From a checkpoint of a small transformer trained on Wikipedia.
Size: 8 layers, 9 heads of 64, MLP 2048 SwiGLU, vocabulary 16384, 57.8M parameters.
Architecture: RMSNorm before each block, rotary positions, no biases in attention or MLP.
Training: a variant of Muon for these matrices, 612M tokens, 4669 steps.
MLP neurons of a small language model. Each row is named by its layer, matrix (down: output weights) and neuron, and shows model dimensions 368-431. Each number is 200 + 20 x the weight over its row's rms, rounded and kept within 0 to 999. A neuron's up and down rows have the sign that makes its largest values positive.
Before each neuron's rows, "fires before" lists the tokens most often just after its 100 highest values on Wikipedia text that the model never trained on.

fires before: "\n", "| ", "\n\n", "|"
L4.down1133,176,215,193,216,193,221,199,207,204,214,224,194,211,166,196,181,188,202,223,201,211,222,218,201,201,251,180,202,190,173,189,198,185,235,203,203,200,197,197,212,206,202,163,237,212,215,200,187,175,221,192,218,163,154,218,188,197,231,234,194,189,183,183,182

fires before: "the ", "1", "0", "two ", "a ", "his "
L4.down927,203,172,241,213,168,194,198,183,193,190,196,239,202,183,192,200,203,195,187,197,154,227,220,214,190,187,197,175,205,188,190,198,180,207,190,237,229,170,189,226,193,223,218,201,183,183,222,190,172,206,233,195,176,198,154,224,179,208,203,250,209,215,173,198

fires before: "| "
L4.down1592,175,233,176,184,211,220,222,173,227,228,211,198,202,216,147,172,200,186,200,213,177,195,151,192,183,182,187,185,247,212,241,182,218,188,172,179,173,225,190,191,202,211,189,212,254,204,201,171,191,223,175,212,196,238,186,210,216,198,184,195,214,201,213,188

fires before: "| "
L4.down2039,218,192,211,180,198,193,211,168,190,232,196,163,173,193,197,162,165,236,201,200,202,220,196,188,182,167,199,181,215,204,192,183,239,215,194,186,188,196,197,199,216,171,221,227,230,185,192,205,203,178,184,185,194,218,223,213,217,219,207,184,216,196,189,179

fires before: "\n\n", "\n", "- "
L4.down1472,166,183,178,195,207,202,202,201,205,205,185,201,202,226,213,205,186,188,181,160,202,199,220,195,193,219,176,194,179,236,240,202,220,205,191,215,196,202,203,218,200,210,193,223,183,204,222,176,208,163,181,185,171,204,224,181,182,204,211,218,207,167,212,179

fires before: "the ", "these ", "its "
L4.down1072,182,162,204,209,202,172,188,166,203,173,217,205,195,201,255,216,202,209,212,190,234,180,216,245,191,202,226,189,161,232,192,216,207,208,219,178,202,185,201,204,185,225,181,207,222,193,165,193,207,239,197,215,175,176,178,214,201,219,168,141,239,216,151,210

fires before: "| ", "ft ", "800 "
L4.down1850,205,202,199,197,197,194,189,204,189,217,233,198,215,206,222,191,194,198,224,184,220,188,193,201,187,196,199,218,225,226,149,208,206,211,204,213,165,188,224,205,182,210,199,208,203,226,210,227,215,215,207,216,178,226,226,177,159,150,189,192,179,212,188,203

fires before: "the ", "a "
L4.down1760,203,190,200,214,184,163,186,184,182,202,186,189,220,185,200,205,223,161,161,240,174,211,192,182,208,183,207,195,216,235,179,196,178,203,215,223,197,229,192,179,206,187,206,207,167,238,194,236,196,186,193,197,202,196,205,225,213,177,235,194,197,193,213,157

fires before: "s "
L4.down1636,210,203,178,178,193,224,203,215,201,203,177,211,174,191,171,232,179,182,215,193,193,213,166,193,176,218,194,226,172,196,183,174,219,200,223,193,170,231,194,175,187,175,180,239,195,176,184,189,160,209,227,216,193,187,213,129,192,227,186,227,218,200,191,208

fires before: "s "
L4.down460,240,186,184,221,232,211,181,177,205,193,217,210,175,196,188,222,202,207,232,164,174,177,198,184,185,205,226,189,194,228,190,224,225,167,188,218,203,194,214,201,197,181,253,204,238,194,213,193,199,211,186,194,198,167,222,212,205,192,219,212,200,187,193,166

fires before: "| ", ". ", "December "
L4.down796,196,216,196,198,192,206,195,215,203,225,198,185,232,226,207,205,236,217,199,213,201,225,164,213,149,167,183,208,225,200,191,197,184,216,221,204,188,182,207,233,159,240,186,180,193,196,193,201,192,201,174,251,172,215,178,188,185,245,179,192,182,176,184,187

fires before: ", ", "to ", "the ", "a "
L4.down1893,184,173,244,203,227,194,231,213,217,206,193,210,185,188,198,175,213,154,197,220,170,198,183,205,211,215,205,221,201,230,192,203,166,216,182,256,180,197,232,178,206,182,190,200,207,179,203,224,206,233,195,227,206,200,212,203,225,142,215,151,196,199,210,213

fires before: "\n", "\n\n"
L4.down310,215,233,221,187,175,182,200,230,175,192,181,172,181,223,178,193,222,167,186,222,188,199,238,196,216,178,217,207,205,208,213,188,179,191,179,231,157,206,209,213,218,195,202,191,198,194,170,216,207,208,198,217,162,199,179,221,172,190,178,257,206,178,209,177

fires before: ", ", ". ", "."
L4.down702,202,224,193,180,204,193,195,197,177,206,187,236,215,224,174,183,227,198,194,194,211,236,245,187,180,225,210,174,177,213,165,225,211,199,231,208,190,203,218,204,193,206,209,203,174,195,226,188,178,183,221,219,211,178,166,191,204,212,212,224,191,199,213,193

fires before: "| ", "–", ": ", "; ", ". "
L4.down640,208,202,204,198,187,218,182,186,184,232,220,195,199,231,210,205,188,229,217,194,230,186,178,189,204,189,221,194,213,232,211,186,175,218,220,182,191,209,213,217,189,222,192,210,162,197,232,192,184,194,209,202,218,222,201,225,203,204,224,221,214,209,209,188

fires before: ", ", ". ", ".", "(", "; "
L4.down118,220,205,216,202,195,176,186,230,225,202,186,193,228,172,214,184,187,202,199,204,180,168,196,210,214,190,207,229,212,202,201,217,212,221,241,219,200,193,203,208,189,188,208,199,218,186,201,215,216,196,211,212,182,203,200,207,158,191,223,200,208,218,203,192

fires before: "==", "of ", "and ", ", "
L4.down723,224,176,168,180,239,201,229,244,168,195,192,204,174,222,198,177,221,174,209,193,210,240,159,202,191,219,158,184,215,212,188,208,187,221,181,220,168,180,198,177,216,231,233,211,201,190,244,249,224,202,174,183,220,217,198,223,189,201,207,248,147,180,194,205

fires before: "s ", "born ", "a ", "t ", "the ", "an "
L4.down1663,180,209,171,223,195,179,212,187,213,197,208,208,186,193,230,182,165,229,223,162,203,193,185,224,218,214,207,189,188,208,198,235,210,205,152,204,233,190,181,206,203,196,167,221,180,214,200,140,217,195,180,188,212,234,229,190,199,199,196,211,222,234,195,187

fires before: "\n", "\n\n"
L4.down1884,214,196,190,220,222,199,216,194,229,133,172,201,209,193,200,174,202,178,209,189,226,210,223,209,228,216,186,178,204,196,194,163,196,205,233,198,194,218,235,224,200,212,196,213,167,210,189,165,177,228,223,209,209,206,219,191,188,161,213,206,179,174,198,185

fires before: "| "
L4.down417,200,218,175,161,198,227,182,185,182,182,215,187,169,167,139,194,205,143,192,190,186,221,182,206,203,199,217,196,199,176,178,173,196,173,210,207,214,184,206,208,224,205,186,218,205,208,209,215,235,207,160,207,189,225,217,245,207,195,172,182,210,234,221,229

fires before: "the ", "his "
L4.down1353,156,222,173,207,198,208,176,190,198,220,201,188,194,190,194,231,210,207,207,179,192,193,171,222,220,213,201,179,205,200,209,178,181,227,181,184,186,198,227,219,197,210,212,202,194,206,173,196,216,240,225,196,218,215,243,205,185,184,186,171,246,182,178,208

fires before: "the ", "them ", "a ", "which "
L4.down926,202,218,184,194,195,196,189,198,199,199,203,208,182,188,191,202,185,157,201,207,139,242,200,200,193,222,206,201,187,212,213,173,198,218,209,197,181,206,196,219,168,228,199,213,181,201,210,177,219,208,193,208,177,212,229,203,211,195,198,210,209,208,181,217

fires before: "of ", "later"
L4.down1650,229,196,183,214,180,193,183,160,194,175,212,182,201,231,183,151,200,210,169,207,180,207,204,225,188,187,182,205,208,188,226,231,203,190,197,230,157,190,193,220,203,208,205,214,186,184,179,197,188,193,216,191,226,199,226,189,206,210,191,196,183,199,216,161

fires before: "s ", "ame", "ol"
L4.down448,215,187,195,220,193,219,223,225,210,222,194,201,183,189,183,190,211,172,205,208,210,199,228,199,225,218,208,203,214,206,200,195,185,169,149,220,185,226,205,180,188,195,208,193,183,201,205,205,205,240,184,201,212,180,178,127,194,230,219,205,219,167,231,185

fires before: "\n", "\n\n", "| "
L4.down1525,186,214,208,210,191,181,224,175,172,203,195,217,214,213,179,219,218,200,206,192,197,225,277,208,233,166,167,194,211,232,218,196,212,153,193,242,196,208,235,211,188,212,206,183,193,173,224,211,209,187,222,180,188,170,200,214,192,207,198,209,188,184,205,181

fires before: "\n", "\n\n"
L4.down503,184,188,185,197,169,224,204,213,207,185,196,193,189,233,208,164,208,189,165,182,156,220,218,203,208,201,194,208,215,208,181,216,203,191,219,192,203,183,201,202,210,213,195,233,160,209,205,203,206,225,197,199,216,173,237,184,213,195,224,188,175,195,184,174

fires before: "| ", "% ", "|"
L4.down1494,214,200,209,178,170,211,190,178,170,223,218,185,182,196,179,225,194,192,199,179,214,182,199,206,220,194,217,192,191,232,221,208,198,216,182,175,186,203,208,222,249,211,226,235,232,187,219,177,205,182,185,187,191,199,213,203,184,168,197,187,221,197,206,193

fires before: "| ", "2"
L4.down814,214,192,209,175,187,187,187,190,184,204,247,176,248,205,185,194,178,160,186,176,195,211,205,213,213,186,187,203,205,212,190,193,183,218,203,223,211,182,195,202,215,203,190,212,171,146,206,209,211,196,172,201,219,199,200,240,202,207,169,215,194,150,174,189

fires before: "0 ", "1 ", "2 ", "3 ", "5 "
L4.down1721,171,205,213,168,184,205,170,176,221,226,199,208,204,199,224,192,209,221,201,197,230,240,202,210,228,212,214,215,169,213,170,187,221,194,213,192,186,195,178,244,167,228,196,216,206,179,177,182,205,189,188,198,191,212,218,237,180,202,220,182,188,221,180,212

fires before: "| ", " ", "Anthony "
L4.down1294,166,197,195,227,184,230,219,212,182,232,214,196,230,208,191,230,217,210,213,196,228,220,187,196,157,173,203,196,211,184,187,194,230,229,187,169,243,233,205,209,184,200,212,180,177,210,209,229,181,178,220,207,211,196,173,210,175,190,213,210,192,193,224,202

fires before: "well ", "a ", "of ", "they ", "he "
L4.down780,196,209,170,224,172,216,212,206,192,179,210,214,195,192,187,173,180,216,208,194,187,197,188,195,173,212,200,192,231,196,186,172,214,207,187,210,183,225,195,208,207,198,199,248,206,189,185,184,227,213,244,173,169,265,191,233,191,194,206,173,189,211,163,190

fires before: "| ", "|---|---|---|---|---|", "|---|---|---|---|---|---|", "|---|---|---|---|", "the "
L4.down603,190,206,214,218,203,205,188,196,203,204,180,238,249,215,209,195,220,183,231,216,209,200,202,180,221,177,216,172,240,220,184,201,217,178,205,191,222,183,195,214,184,191,244,204,206,212,214,227,223,154,226,194,217,183,197,212,178,192,184,193,186,203,227,206

fires before: "\n", "\n\n"
L4.down700,195,205,187,188,196,198,203,204,195,220,166,194,216,194,212,210,201,194,220,206,145,199,210,234,253,187,165,207,200,227,205,226,219,173,194,212,210,204,193,166,185,191,212,214,180,195,222,216,228,195,202,219,222,212,159,182,169,176,245,228,178,196,213,164

fires before: "\n", "\n\n"
L4.down428,240,212,222,187,177,195,239,194,194,220,183,188,205,160,234,223,213,151,215,193,191,169,212,229,209,194,160,190,242,237,235,198,198,208,172,210,188,191,217,189,186,206,201,184,213,201,206,225,191,201,197,186,189,200,191,205,191,208,184,208,196,174,193,186

fires before: "s ", "; ", "s", ", "
L4.down880,206,177,201,180,212,250,198,181,191,195,199,180,212,197,223,218,190,188,204,199,193,176,201,198,191,215,179,206,220,191,185,191,213,208,230,220,206,220,164,226,189,202,171,205,168,201,215,212,185,186,194,215,191,231,171,192,180,213,222,198,207,198,205,170

fires before: "on ", "in ", "to ", "ing ", "by "
L4.down1428,188,241,183,215,207,200,177,219,193,234,222,194,212,214,209,232,194,238,163,208,179,193,177,208,188,219,222,168,197,199,217,197,201,192,191,195,201,180,166,209,198,220,190,233,200,229,186,204,173,193,186,232,227,189,204,170,201,157,213,188,202,181,224,205

fires before: "s ", "s", ", "
L4.down1017,255,174,225,197,209,189,216,179,202,191,191,200,212,215,216,197,190,195,206,233,178,203,148,213,198,181,208,199,186,180,166,175,227,179,192,177,185,187,210,207,184,182,231,206,181,202,201,201,172,175,165,215,189,209,187,206,188,212,196,231,211,210,191,191

fires before: "s ", "t ", "m ", "re "
L4.down633,193,158,216,226,202,222,194,190,183,200,196,205,220,156,224,198,225,211,227,174,182,191,207,200,162,210,196,157,187,187,163,195,186,188,191,231,209,192,217,199,142,219,194,235,190,185,200,207,203,204,166,182,207,153,196,184,222,206,204,177,207,202,198,196